Weights of a small GPT-style language model, trained from scratch on English Wikipedia: no position embeddings.
MLP neurons of a small language model. Each row is named by its layer, matrix (down: output weights) and neuron, and shows model dimensions 320-383. Each number is 200 + 20 x the weight over its row's rms, rounded and kept within 0 to 999. A neuron's up and down rows have the sign that makes its largest values positive.
After each neuron's rows, "fires before" lists the tokens most often just after its 100 highest values on Wikipedia text that the model never trained on. A number after a token or word is its count.

L5.down49,217,214,184,185,186,166,220,206,200,199,242,221,198,196,218,213,205,190,187,205,196,183,171,205,223,202,176,243,213,226,159,179,193,182,216,204,220,234,178,191,213,164,164,199,209,188,197,201,203,215,191,230,197,217,215,198,205,216,179,217,170,208,188,205
fires before: " a" 35, "\n" 15, " an" 14, " was" 8, " is" 5, " United" 5

L2.down85,214,193,177,205,212,195,194,205,190,174,227,184,243,191,190,199,177,195,187,196,184,225,170,222,167,197,168,229,192,220,209,185,205,191,219,187,201,219,205,186,202,186,169,196,190,215,182,212,161,182,198,196,224,186,210,171,224,198,174,205,185,206,160,218
fires before: " |" 59, "." 6, " (" 5, "art" 4

L4.down526,195,194,212,202,239,203,199,167,211,223,187,202,191,227,189,186,210,161,189,187,190,193,203,177,155,215,218,227,209,202,191,209,208,208,180,188,219,177,191,202,182,159,204,157,187,226,222,197,205,193,229,183,212,198,219,204,209,229,215,231,215,182,167,216
fires before: " |" 71, ";" 8

L5.down271,207,216,196,187,220,210,175,233,208,179,186,203,232,229,191,229,212,204,231,209,175,231,216,235,185,185,208,164,208,237,223,170,195,206,221,221,230,205,226,207,203,199,175,218,186,130,222,174,251,183,201,156,253,151,205,195,170,210,205,216,203,209,169,208
fires before: "\n" 41, " |" 11, " A" 5, " La" 4, " For" 4

L4.down507,201,203,220,198,192,220,181,190,215,181,196,235,201,204,198,185,179,210,185,190,191,226,200,203,203,197,205,202,188,189,183,198,206,183,162,237,217,213,255,214,214,187,196,197,222,235,184,222,201,212,239,185,185,189,207,197,209,213,206,185,201,225,174,193
fires before: "ing" 24, "ed" 19, "ary" 6, "u" 4, "ence" 4, "s" 4

L4.down380,189,197,196,205,228,192,183,198,178,229,196,201,235,233,213,217,180,180,196,195,198,204,200,189,203,233,167,234,240,218,198,223,212,189,196,225,190,196,229,191,186,217,187,197,227,230,204,194,202,185,204,217,183,185,201,193,211,176,200,232,190,201,215,162
fires before: "=" 34, "===" 13, "==" 5, "A" 5, "P" 5

L2.down674,190,192,175,223,210,175,217,216,197,187,219,204,219,184,225,195,176,159,207,200,194,207,218,242,202,222,244,226,220,238,189,202,202,155,217,184,228,213,183,207,195,214,209,214,178,224,183,179,186,211,222,190,230,226,213,194,209,164,216,210,179,189,220,184
fires before: " |" 32, " 19" 14, " in" 8

L4.down475,222,218,217,203,229,171,194,202,190,190,203,184,210,197,205,169,168,188,186,174,196,187,199,167,163,173,200,193,186,206,178,188,208,221,226,182,187,190,214,219,194,211,187,244,209,193,180,211,167,215,208,223,191,211,201,201,207,187,217,219,196,233,185,222
fires before: " |" 50, "," 8, "\n" 8, "." 7, "–" 4

L4.down510,213,199,202,184,183,161,217,196,195,183,206,207,203,173,169,208,213,198,250,216,218,210,180,209,214,217,186,164,190,221,213,207,233,224,215,187,211,189,163,180,198,203,204,199,184,224,184,151,170,193,208,187,152,202,213,217,197,183,207,241,192,221,230,238
fires before: "s" 21, "ed" 14, "ing" 7, " of" 5, "er" 4, ")" 4

L2.down618,180,214,210,173,195,217,195,152,237,222,239,202,217,167,181,196,180,183,197,177,215,211,187,157,195,184,203,188,210,188,193,187,201,201,207,181,188,219,201,163,225,214,212,187,206,187,161,174,206,189,207,218,209,210,181,191,219,205,216,221,202,213,200,231
fires before: "mp" 16, "le" 12, "ch" 12, "ad" 11, "ach" 8, "s" 6

L5.down806,166,206,174,161,217,209,217,202,200,208,218,179,200,202,186,237,187,175,232,215,200,208,191,202,189,214,204,201,193,198,240,185,207,214,221,167,188,199,210,160,217,208,206,203,180,207,205,216,194,224,220,173,201,207,196,175,202,189,220,217,172,224,219,194
fires before: "le" 25, "ch" 11, "mp" 9, "ach" 8, "en" 5

L5.down258,210,205,192,236,192,239,225,206,237,197,230,249,205,178,264,221,191,202,194,201,178,179,191,178,187,191,226,196,176,217,190,194,206,206,165,193,202,185,212,210,175,216,198,188,197,191,205,193,195,209,219,193,190,177,239,196,201,173,184,182,182,229,207,190
fires before: "t" 16, "se" 14, "op" 7, "po" 7, "n" 6

L5.down583,197,203,172,194,180,191,192,215,242,212,213,161,223,200,181,144,254,188,171,204,188,197,191,193,198,186,226,186,152,149,220,201,192,176,202,180,198,221,196,213,228,163,190,181,196,239,238,169,207,219,216,155,216,196,219,195,193,208,211,215,211,217,220,192
fires before: " |" 64, ")" 14, ";" 4, "." 4

L5.down28,209,212,203,194,208,187,179,173,177,223,200,206,188,163,201,166,203,179,212,192,202,189,215,184,194,189,205,161,180,197,236,189,152,155,246,203,218,180,167,182,217,195,242,209,179,232,192,196,199,223,183,203,176,197,207,206,193,173,184,203,188,207,203,205
fires before: "\n" 43, "---|---|---|---|" 7, "ic" 6, "ical" 4

L5.down896,219,201,195,164,197,214,249,181,205,218,217,226,211,198,164,215,204,199,217,205,187,209,188,199,220,152,200,194,163,158,198,207,193,218,216,191,225,166,172,213,200,216,202,204,164,216,238,252,213,178,209,187,188,205,185,198,155,223,253,210,213,213,211,225
fires before: "ed" 29, "ing" 14, " the" 12, "s" 9, "ly" 4, "it" 4

L5.down288,227,153,225,186,217,179,204,213,182,195,204,212,214,216,221,182,193,180,203,192,222,196,195,210,187,193,200,211,183,224,197,215,204,184,201,187,209,215,209,211,185,180,209,220,199,232,194,196,192,222,185,198,223,245,198,174,169,196,186,216,215,159,202,178
fires before: "ce" 24, "ci" 13, "ish" 9, "al" 8, "s" 6

L5.down361,191,207,148,186,217,198,180,245,206,175,178,177,211,240,179,196,204,206,172,201,230,174,183,210,187,207,208,194,198,184,197,210,209,203,167,193,221,197,173,193,186,220,182,161,198,211,179,216,189,194,192,193,206,202,228,179,193,196,186,213,170,225,208,225
fires before: " |" 19, "-" 15, "ver" 12, "s" 8, "t" 7, "\n" 7

L5.down519,233,150,229,187,161,172,159,195,194,213,197,175,226,158,181,197,211,222,173,186,187,204,194,176,242,213,198,185,171,217,178,163,214,215,223,187,207,186,219,185,214,195,227,231,203,185,209,168,197,182,226,192,216,171,218,184,211,168,176,216,215,209,197,220
fires before: "s" 26, "d" 8, "e" 8, "ment" 7, "," 6, " of" 6

L2.down280,153,189,221,199,220,216,169,196,201,228,197,240,196,178,227,206,204,192,202,217,181,197,203,200,197,203,213,194,206,200,216,173,218,186,224,178,185,192,187,213,173,179,187,220,202,178,210,166,194,213,174,198,210,205,210,216,214,243,209,211,182,184,228,245
fires before: "s" 71, "ve" 8

L5.down547,197,229,184,174,204,176,208,225,191,190,189,203,217,159,190,169,173,176,229,245,239,205,166,172,233,217,238,209,212,192,214,206,173,217,200,175,185,208,208,195,154,190,184,171,188,188,185,233,180,185,203,209,179,223,221,211,186,202,186,220,200,216,213,230
fires before: "ing" 33, "th" 7, "id" 5, "re" 5, "n" 4

L2.down727,168,241,206,203,197,172,173,197,194,163,206,253,192,217,208,195,215,211,183,206,209,193,186,194,181,239,199,185,214,191,209,189,206,218,177,195,210,175,246,223,216,202,198,176,210,246,201,217,227,199,176,206,204,177,220,202,175,182,232,200,204,199,180,185
fires before: "n" 14, " It" 11, "ment" 10, "t" 7, "or" 7, "ch" 6

L4.down939,207,199,202,184,208,212,186,225,192,177,187,159,189,160,179,187,209,206,207,184,210,176,209,212,215,180,181,180,195,195,169,171,220,206,201,218,207,199,227,213,200,198,203,178,200,203,184,195,222,208,186,224,187,205,202,185,199,205,189,184,223,199,234,202
fires before: "al" 31, "s" 12, "ally" 8, "ed" 7, "ion" 4

L5.down679,196,187,186,166,186,198,188,239,168,206,201,220,226,206,201,214,229,190,208,191,194,195,180,209,212,161,162,206,197,202,218,195,210,177,202,199,197,193,193,199,192,233,187,231,235,197,234,198,152,228,183,209,200,192,214,209,184,191,201,226,188,217,212,237
fires before: "ed" 24, "ang" 10, "ing" 8, "or" 7, "es" 5, "ant" 5

L2.down655,196,191,196,190,220,202,179,172,230,206,168,195,250,183,201,197,196,177,209,184,250,193,185,236,172,198,237,179,184,247,217,177,204,225,207,218,202,178,217,189,173,168,208,189,211,200,191,181,212,202,167,205,191,194,183,209,150,173,193,200,220,220,222,224
fires before: "n" 20, "me" 14, "t" 11, "l" 10, "s" 10

L2.down596,198,207,195,159,215,211,221,193,211,214,171,184,175,210,178,194,191,247,198,206,226,191,206,179,216,194,181,197,205,183,208,217,195,228,220,216,208,193,216,195,194,211,188,198,222,175,202,191,213,232,199,236,187,203,195,191,180,202,203,184,197,219,216,220
fires before: "\n" 81, "ed" 5, "s" 4

L5.down931,199,210,213,186,234,199,205,183,191,175,167,165,213,215,217,195,225,190,210,221,201,199,193,208,194,173,225,186,183,172,186,183,166,201,208,183,208,196,191,184,176,228,188,200,229,232,219,184,192,215,221,187,164,181,199,217,181,189,187,197,181,211,244,202
fires before: "," 57, "\n" 8

L5.down974,183,199,214,224,216,209,228,171,219,176,200,234,190,218,201,206,219,208,195,216,184,211,167,180,212,212,214,171,196,192,236,191,241,207,193,187,226,160,217,212,254,218,185,218,217,203,217,192,200,195,183,219,249,169,217,210,194,237,194,190,216,221,171,226
fires before: " |" 77, "\n" 9

L4.down464,215,190,233,200,196,215,192,204,195,171,199,177,228,180,194,217,198,207,189,221,189,216,211,205,182,180,172,175,180,177,167,176,180,187,211,191,188,199,192,213,195,183,181,199,209,226,211,192,213,195,242,181,191,181,192,225,204,228,196,183,228,226,256,204
fires before: " |" 16, "," 14, ":" 11, ")" 7, "–20" 6

L5.down311,176,211,212,173,188,177,213,175,179,170,193,202,206,179,193,163,227,190,191,188,218,177,218,197,162,194,233,233,193,177,185,190,210,171,211,185,217,190,186,185,175,197,180,176,182,225,207,200,243,183,191,188,235,239,209,162,200,212,202,188,180,167,198,191
fires before: " States" 45, ";" 15, " |" 6, " Kingdom" 6

L2.down122,188,202,177,225,218,211,209,216,184,216,181,189,245,190,233,177,200,197,163,214,178,220,222,190,190,191,195,214,172,177,184,204,190,192,214,215,250,213,185,204,157,232,203,210,210,197,212,211,199,225,173,194,221,182,208,209,211,199,212,205,189,202,164,195
fires before: "\n" 24, " " 21, " Le" 4, " Re" 4, " V" 4

L4.down433,195,160,228,249,210,210,190,218,223,202,167,232,175,213,168,176,237,183,176,185,173,207,219,202,185,170,197,219,184,194,218,223,231,193,165,208,209,161,187,200,184,181,188,148,192,207,199,222,186,229,153,180,206,170,223,214,197,226,214,174,218,160,178,216
fires before: " |" 42, "%" 13, " (" 8, " " 5, " m" 4

L2.down323,195,201,171,197,205,177,229,175,264,216,219,206,220,155,213,239,188,216,198,201,165,227,238,216,215,221,230,208,183,210,212,180,230,182,178,193,195,222,197,200,202,197,210,191,196,165,194,186,224,258,207,191,198,195,227,187,213,194,239,218,196,216,227,209
fires before: "te" 12, "o" 10, "se" 8, "le" 7, "t" 7, ")" 7

L5.down737,222,185,192,179,197,205,189,202,190,204,216,189,195,221,224,226,205,169,213,195,212,197,223,176,204,217,149,212,192,194,161,226,219,209,230,195,188,204,171,216,179,185,224,196,224,177,203,204,228,198,183,188,180,219,221,170,209,225,174,203,179,193,176,185
fires before: " |" 37, "," 18, ";" 11, ")" 8, " (" 4

L4.down77,194,207,192,189,228,205,224,211,188,182,184,185,201,210,161,179,177,237,200,215,215,185,169,198,202,195,195,196,201,194,182,189,212,185,190,211,240,159,201,192,187,219,186,162,185,226,193,184,226,215,220,200,165,198,196,188,197,220,210,179,242,208,198,244
fires before: "ed" 17, "ing" 16, "ment" 14, "e" 7, " " 4, "tor" 4

L5.down670,208,226,226,170,167,174,167,182,196,197,198,204,227,194,204,193,201,195,171,232,193,176,196,217,226,206,153,199,184,200,185,199,207,203,221,177,197,212,202,203,181,198,227,147,191,187,175,187,199,202,189,200,215,182,225,161,213,211,211,191,210,217,184,190
fires before: "y" 31, "ic" 16, "s" 8, "le" 5, "id" 4

L5.down964,198,200,224,192,190,201,194,219,179,194,204,193,204,177,185,179,187,241,218,201,204,194,211,225,206,186,190,184,177,171,248,206,211,185,198,163,198,181,173,197,228,208,220,190,169,203,225,232,223,219,191,226,197,161,215,206,187,180,192,210,216,235,156,219
fires before: " the" 26, "ment" 10, "s" 9, "ed" 8, " that" 5, "ing" 5

L2.down910,181,206,206,183,183,211,175,188,198,229,187,220,207,187,207,180,194,177,221,218,200,186,179,195,213,186,197,190,204,224,169,232,196,245,205,208,222,194,192,204,184,192,238,237,197,210,203,210,203,174,190,194,209,224,178,156,190,202,210,169,189,225,189,208
fires before: "\n" 49, "American" 7

L2.down960,210,195,204,215,200,171,188,146,195,198,207,214,191,200,207,205,207,196,207,176,239,198,181,231,195,170,212,190,242,195,211,185,187,214,163,202,212,196,215,201,212,173,200,154,187,189,171,186,197,208,210,226,194,182,183,201,202,219,184,249,193,218,179,210
fires before: "n" 40, "or" 6, "age" 4

L5.down708,190,198,177,164,226,208,213,250,198,225,225,180,185,173,204,185,218,193,226,223,188,208,192,192,183,190,212,207,208,172,172,187,224,183,197,226,197,169,216,229,208,207,189,171,191,212,231,212,142,196,224,181,198,222,192,217,188,202,196,189,171,200,202,214
fires before: "|" 93, "\n" 6

L4.down881,182,188,189,180,214,197,183,192,189,243,229,204,194,204,197,193,220,183,190,201,208,205,200,176,209,235,182,219,218,194,217,210,183,233,196,184,225,226,179,200,209,232,192,211,221,202,231,225,163,198,213,226,183,166,223,204,205,201,204,215,202,176,228,188
fires before: "=" 47, "P" 7, "A" 4, "W" 4, "d" 4

L2.down749,192,179,218,231,216,201,193,180,195,208,197,192,197,205,207,172,220,198,204,182,228,181,213,233,184,192,199,178,188,216,235,218,206,225,176,173,188,186,211,210,194,203,200,187,184,195,205,197,204,185,207,241,183,205,169,223,195,232,177,173,210,198,189,212
fires before: "s" 73, "a" 4, "t" 4

L5.down1016,230,196,207,189,229,197,181,220,184,174,236,191,212,177,170,176,209,188,235,210,154,206,190,240,201,190,198,216,199,228,194,184,200,205,223,206,180,199,173,225,169,215,201,208,181,236,197,178,197,221,207,211,178,202,233,203,176,169,195,176,216,214,217,221
fires before: "ed" 26, "s" 8, "red" 7, "ment" 6, "er" 6, "ence" 5

L4.down875,205,230,220,232,182,235,193,216,237,201,197,234,194,230,208,232,150,204,199,217,201,183,203,170,205,179,200,202,205,172,209,216,181,229,182,175,167,206,221,200,246,185,217,195,198,192,206,197,161,202,226,203,178,176,184,200,217,191,190,194,214,238,244,186
fires before: "s" 27, "ion" 8, "ed" 8, "ia" 7, "ive" 5, "id" 4

L4.down164,195,210,181,227,168,204,188,211,189,235,214,254,184,211,155,174,250,221,215,216,208,198,227,237,216,196,227,177,206,195,197,214,179,190,201,187,186,159,198,198,212,219,211,203,214,206,217,170,195,191,188,182,197,199,211,235,235,212,241,185,206,181,190,236
fires before: "s" 22, " to" 16, "ed" 12, " the" 4

L2.down488,188,195,236,227,181,194,191,209,191,203,178,227,198,176,169,198,174,198,165,213,237,187,181,186,221,217,227,209,161,216,215,227,214,200,207,170,194,197,212,213,169,182,209,216,191,210,214,188,172,174,213,228,212,207,179,208,174,183,210,214,216,193,213,198
fires before: "s" 62, " election" 4

L2.down193,197,193,198,197,207,170,209,204,239,176,207,180,211,220,214,217,217,193,202,171,203,183,214,182,191,186,203,174,205,191,199,208,212,216,167,171,236,213,224,175,194,194,232,188,193,204,211,191,199,190,211,192,183,196,201,192,194,170,212,187,203,181,218,224
fires before: "," 22, ")" 21, "." 18, ")," 5, " |" 5, " and" 4

L5.down339,198,187,207,187,209,207,197,235,191,226,201,223,172,176,187,185,194,195,175,187,170,229,221,177,196,181,198,235,187,180,220,199,215,170,215,187,233,186,184,222,213,165,216,195,207,165,226,177,215,203,195,220,213,183,235,205,163,202,160,188,190,215,195,176
fires before: " |" 36, "." 14, "th" 5, "," 5, " in" 4, "00" 4

L5.down788,213,200,223,211,181,208,192,186,179,218,166,190,204,216,193,190,199,253,215,222,221,206,209,193,199,237,191,183,207,160,211,212,197,195,229,201,191,169,213,174,222,225,181,243,181,177,192,210,169,181,190,208,179,197,210,201,224,210,201,202,211,223,180,196
fires before: "d" 41, "s" 27, "ment" 8, " the" 6, " a" 4

L5.down602,227,222,209,201,213,207,215,208,172,183,202,189,213,244,176,205,214,201,179,204,189,236,213,203,191,216,192,208,178,228,198,210,219,180,205,216,201,182,175,218,180,194,158,233,194,195,233,190,233,198,194,176,208,191,235,182,170,187,201,184,168,204,210,228
fires before: "," 53, " |" 6, "." 5, ")" 4

L4.down434,179,175,214,198,188,203,195,191,193,182,210,187,228,181,200,202,185,205,234,190,183,235,203,161,191,199,203,190,212,190,194,205,187,196,193,211,195,203,201,189,211,195,224,167,193,223,184,240,211,220,203,176,168,214,209,189,181,207,211,200,177,166,136,229
fires before: "it" 19, "ru" 8, "ment" 8, "ant" 6, "vi" 5, "ig" 5

L5.down69,211,237,201,221,202,221,207,234,212,180,211,205,222,200,162,217,202,220,223,196,210,183,214,163,210,209,190,202,184,222,199,185,236,194,192,180,171,225,215,185,200,193,183,190,221,231,207,202,176,154,206,214,176,225,231,186,204,208,209,174,218,125,190,196
fires before: "n" 46, " 2" 6, "." 5, " |" 4, "," 4, "d" 4

L4.down119,176,201,206,195,194,198,190,190,203,226,204,177,227,229,188,179,213,219,221,188,218,180,217,183,162,181,227,181,206,186,192,199,175,190,221,189,214,205,200,209,171,230,202,249,150,187,178,222,183,197,207,207,178,209,200,198,224,197,177,173,168,202,176,173
fires before: "\n" 23, "way" 11, "ro" 11, "n" 8, " " 4

L5.down457,229,225,228,200,199,198,207,182,179,189,183,179,228,166,167,218,188,176,188,179,217,215,219,192,227,152,219,194,193,175,206,185,192,203,207,214,209,194,215,155,230,212,191,212,205,187,212,203,209,173,156,167,210,203,199,207,211,192,166,191,199,174,186,217
fires before: "ed" 19, "e" 12, "ure" 10, "es" 6, "s" 6, "or" 6

L2.down599,135,176,192,176,189,223,182,218,185,201,156,206,238,186,212,207,247,170,161,200,181,170,180,188,195,210,188,222,211,209,207,207,220,200,204,191,209,200,187,210,205,190,205,238,219,215,176,237,224,176,203,212,175,176,176,244,234,162,212,194,210,181,173,177
fires before: "-" 58, "\n" 23, "B" 4

L4.down402,201,214,181,177,222,182,220,216,203,209,220,168,208,213,224,198,222,262,202,195,223,207,210,216,198,175,204,197,221,177,167,202,222,193,201,194,205,216,222,207,194,245,208,187,211,178,182,186,215,218,182,170,192,222,189,190,185,194,201,197,200,183,208,210
fires before: "\n" 36, " The" 20, " It" 8

L5.down866,218,157,233,202,264,190,203,191,215,222,200,191,220,183,176,230,192,196,209,198,180,166,204,205,233,190,202,192,195,230,171,189,185,194,193,192,229,217,173,200,195,213,227,188,179,190,194,202,200,182,214,225,203,184,193,228,213,204,183,206,198,188,185,231
fires before: "s" 26, "ic" 18, " of" 15, "ner" 5, "y" 5

L2.down787,188,208,234,202,187,221,234,197,203,200,199,223,239,220,211,211,207,197,172,208,185,184,164,230,229,193,173,179,214,199,216,212,224,190,174,187,208,201,192,227,205,205,212,185,157,170,219,215,194,183,198,218,198,205,214,240,221,214,215,192,188,223,207,195
fires before: "ed" 27, "ing" 10, "ence" 7, "re" 5, "s" 5, "ent" 4

L5.down244,194,216,224,234,215,194,204,193,199,199,209,254,227,201,186,189,210,239,218,205,215,190,213,197,232,199,197,235,179,156,186,204,183,240,209,170,225,193,185,204,214,187,226,165,208,192,195,211,188,189,223,165,233,193,172,218,203,232,192,214,228,204,217,228
fires before: " that" 16, " the" 15, " to" 10, " her" 6, " it" 6, " a" 6

L4.down572,216,197,213,199,198,218,198,187,190,197,224,214,175,201,201,187,183,183,240,164,214,191,205,203,220,182,208,174,205,201,210,189,203,235,216,237,215,195,213,191,201,198,198,171,213,192,212,205,201,196,183,228,204,146,188,209,162,191,199,205,229,215,230,198
fires before: "ed" 26, "le" 10, "s" 9, "e" 8, "ing" 8, "la" 5

L5.down649,201,199,221,144,186,178,204,168,216,219,221,243,191,209,217,172,200,179,206,202,211,174,234,204,211,211,218,202,199,183,191,195,248,190,174,162,199,165,218,152,194,218,199,207,202,213,205,203,191,188,170,217,178,196,189,228,182,220,247,200,180,191,207,210
fires before: "s" 69, "t" 6, "ve" 6

L2.down7,191,172,175,199,198,204,205,196,230,183,214,175,237,190,194,189,200,188,174,211,183,210,229,197,210,234,197,195,197,197,221,219,173,200,199,214,191,206,198,201,172,179,194,188,203,185,203,200,211,226,182,210,204,164,190,232,226,198,144,200,210,168,195,193
fires before: "." 25, "S" 11, "u" 9, "ni" 5, "n" 4, "s" 4

L5.down420,174,185,198,168,165,195,196,200,237,202,238,172,167,197,241,199,172,204,225,239,210,222,177,195,225,205,173,194,177,195,192,190,221,203,211,229,203,240,182,239,214,172,218,169,220,200,215,196,176,201,186,186,173,177,191,203,210,229,195,210,196,176,178,162
fires before: "\n" 50, "o" 4

L5.down721,220,229,190,198,209,195,194,170,210,221,230,215,208,192,216,212,189,185,214,219,218,181,211,194,187,204,195,196,189,196,201,188,225,190,184,176,209,217,224,214,213,192,204,191,189,204,234,187,177,176,245,178,181,192,200,199,202,219,201,203,196,188,219,209
fires before: " in" 16, " to" 15, " as" 13, " by" 11, "." 5

L5.down442,192,199,204,207,199,221,180,211,215,177,163,173,191,196,190,189,200,229,169,180,185,157,228,204,215,163,202,243,212,190,218,218,191,152,212,217,235,173,196,201,179,179,183,227,232,219,210,188,231,184,156,175,210,188,200,231,251,198,162,178,188,141,196,237
fires before: "bu" 14, "e" 13, "p" 11, "al" 9, "d" 9

L4.down759,174,243,214,232,180,160,214,204,182,187,207,228,203,207,228,216,209,182,187,210,216,194,240,202,220,222,210,167,174,186,183,203,209,215,201,186,196,163,197,151,212,200,213,208,206,197,183,211,219,209,227,226,215,196,179,174,203,212,206,193,202,192,180,190
fires before: "ic" 36, " |" 13, "y" 7, "ry" 5, ";" 5

L5.down857,204,189,186,216,175,181,185,227,165,245,207,233,234,211,218,199,236,220,196,193,203,198,188,219,196,184,191,199,207,216,203,197,224,194,258,167,192,191,212,225,209,197,233,187,202,206,204,215,206,220,201,181,192,212,183,230,188,193,241,215,216,191,179,199
fires before: "-" 72, "\n" 23

L5.down830,184,208,168,239,161,230,215,189,194,196,225,183,216,178,216,226,227,209,236,204,226,196,194,188,199,229,207,197,229,206,227,199,217,192,214,172,201,198,227,214,233,170,192,181,208,233,195,196,173,202,228,205,187,174,212,226,200,206,208,221,195,221,205,193
fires before: " in" 22, " to" 10, " on" 9, " by" 6, " as" 6, " at" 5

L5.down109,209,191,209,219,202,193,234,166,205,195,188,196,221,225,183,173,204,204,229,188,237,182,228,214,162,180,214,215,198,185,216,217,212,223,180,167,222,169,218,231,197,235,196,181,214,193,179,149,204,182,206,158,224,237,205,221,214,197,204,217,202,212,174,245
fires before: "ed" 30, "s" 14, "ing" 14, "ary" 4, "ation" 4, "ative" 4

L5.down658,179,210,216,209,220,217,170,165,173,180,176,202,217,171,199,215,181,212,233,209,207,209,196,205,180,228,191,201,168,196,174,227,211,201,196,204,171,226,212,198,208,214,190,189,176,206,195,193,253,193,164,233,228,169,214,220,197,209,239,197,160,180,195,185
fires before: "as" 18, "ant" 8, "ed" 7, "ment" 6, "age" 6, "es" 5

L5.down313,200,187,139,221,181,219,199,215,197,213,202,200,216,178,158,189,202,202,183,195,177,190,210,209,215,209,212,201,190,222,182,193,210,222,193,205,166,206,237,223,221,207,161,201,192,191,214,200,189,161,203,215,193,186,206,194,182,169,165,180,163,187,233,230
fires before: "s" 66, "-" 6, "ish" 5, "." 4

L5.down142,173,220,197,219,232,176,210,213,186,180,200,200,210,225,177,213,196,184,191,216,215,216,208,197,197,171,180,191,192,213,192,189,168,199,194,205,187,182,230,175,226,181,158,203,195,186,213,202,180,182,218,205,181,188,196,212,195,187,240,200,197,217,171,238
fires before: "ed" 19, "e" 9, "ment" 9, "er" 8, "y" 7, "ic" 6

L5.down516,209,196,198,187,184,195,231,220,203,229,179,229,198,203,203,192,220,201,203,224,167,184,203,220,182,176,165,228,213,220,189,187,201,202,184,214,241,209,215,197,210,160,209,221,176,225,210,205,217,187,212,138,193,193,248,202,193,221,183,189,187,231,167,185
fires before: " |" 27, "," 15, "." 13, "\n" 5, "–" 4

L5.down97,168,177,206,205,206,222,170,227,208,169,191,187,210,172,181,174,225,213,185,211,177,226,176,204,180,210,211,208,202,188,188,199,184,231,217,176,216,189,173,203,204,204,183,172,177,219,236,218,231,169,187,179,211,225,195,178,158,211,217,231,162,204,175,243
fires before: " |" 54, "," 13

L4.down577,190,200,244,224,197,197,193,171,195,205,199,224,172,183,215,217,174,185,228,201,229,219,190,180,213,208,211,189,211,189,174,217,200,201,204,182,189,186,193,209,222,204,223,240,222,234,184,154,167,174,243,209,190,188,195,220,162,185,191,190,180,191,273,141
fires before: "\n" 80, "ve" 4, " Ba" 4

L5.down196,200,220,195,212,202,219,200,216,200,194,193,208,202,213,205,178,189,216,223,173,191,214,200,218,206,194,221,187,205,190,173,207,148,176,191,199,207,208,233,174,181,203,178,204,183,197,155,201,204,155,218,214,178,203,186,204,195,171,216,199,191,204,174,177
fires before: "n" 78, "ly" 4

L5.down798,235,203,168,238,201,216,186,154,220,210,169,206,202,201,185,205,190,203,231,217,224,216,192,218,186,200,224,199,170,199,212,210,186,164,213,238,210,192,173,203,215,172,194,181,243,214,178,177,210,178,170,210,193,192,198,188,235,196,166,211,202,201,148,170
fires before: "e" 17, "ed" 11, "t" 7, "d" 5, "ate" 5, "y" 5

L5.down861,191,227,196,185,197,177,185,198,188,221,195,210,194,227,172,180,206,153,235,205,202,232,166,192,174,190,200,169,186,196,183,205,215,235,176,228,167,207,183,196,199,212,200,211,251,176,202,223,213,190,226,211,253,203,189,207,176,200,208,196,215,192,224,182
fires before: "\n" 82

L5.down836,191,202,263,189,194,199,242,189,197,218,186,195,200,207,201,173,224,197,221,227,187,183,186,196,188,179,193,179,176,187,213,196,173,197,178,214,226,196,218,217,189,189,215,216,209,202,199,185,208,197,187,225,196,178,218,225,178,202,203,200,220,168,208,187
fires before: "\n" 28, " was" 12, " place" 11, " a" 7, "s" 5, " an" 5

L5.down436,182,204,209,220,211,219,218,179,167,224,221,201,190,182,174,186,194,157,180,216,213,194,194,208,205,224,210,192,205,210,196,173,206,185,191,208,202,208,256,198,228,216,209,203,186,183,227,201,180,176,207,198,179,171,206,211,218,236,198,182,176,206,203,216
fires before: "|" 77, "re" 5

L5.down266,244,200,165,216,211,206,230,178,213,218,160,235,209,192,222,212,223,209,183,202,184,193,188,208,233,190,210,233,210,224,203,220,231,199,195,199,211,192,186,169,225,200,188,221,197,199,166,212,185,171,174,207,222,174,206,187,193,223,202,165,187,178,187,188
fires before: "ed" 19, "e" 14, "ion" 9, "d" 7, "er" 5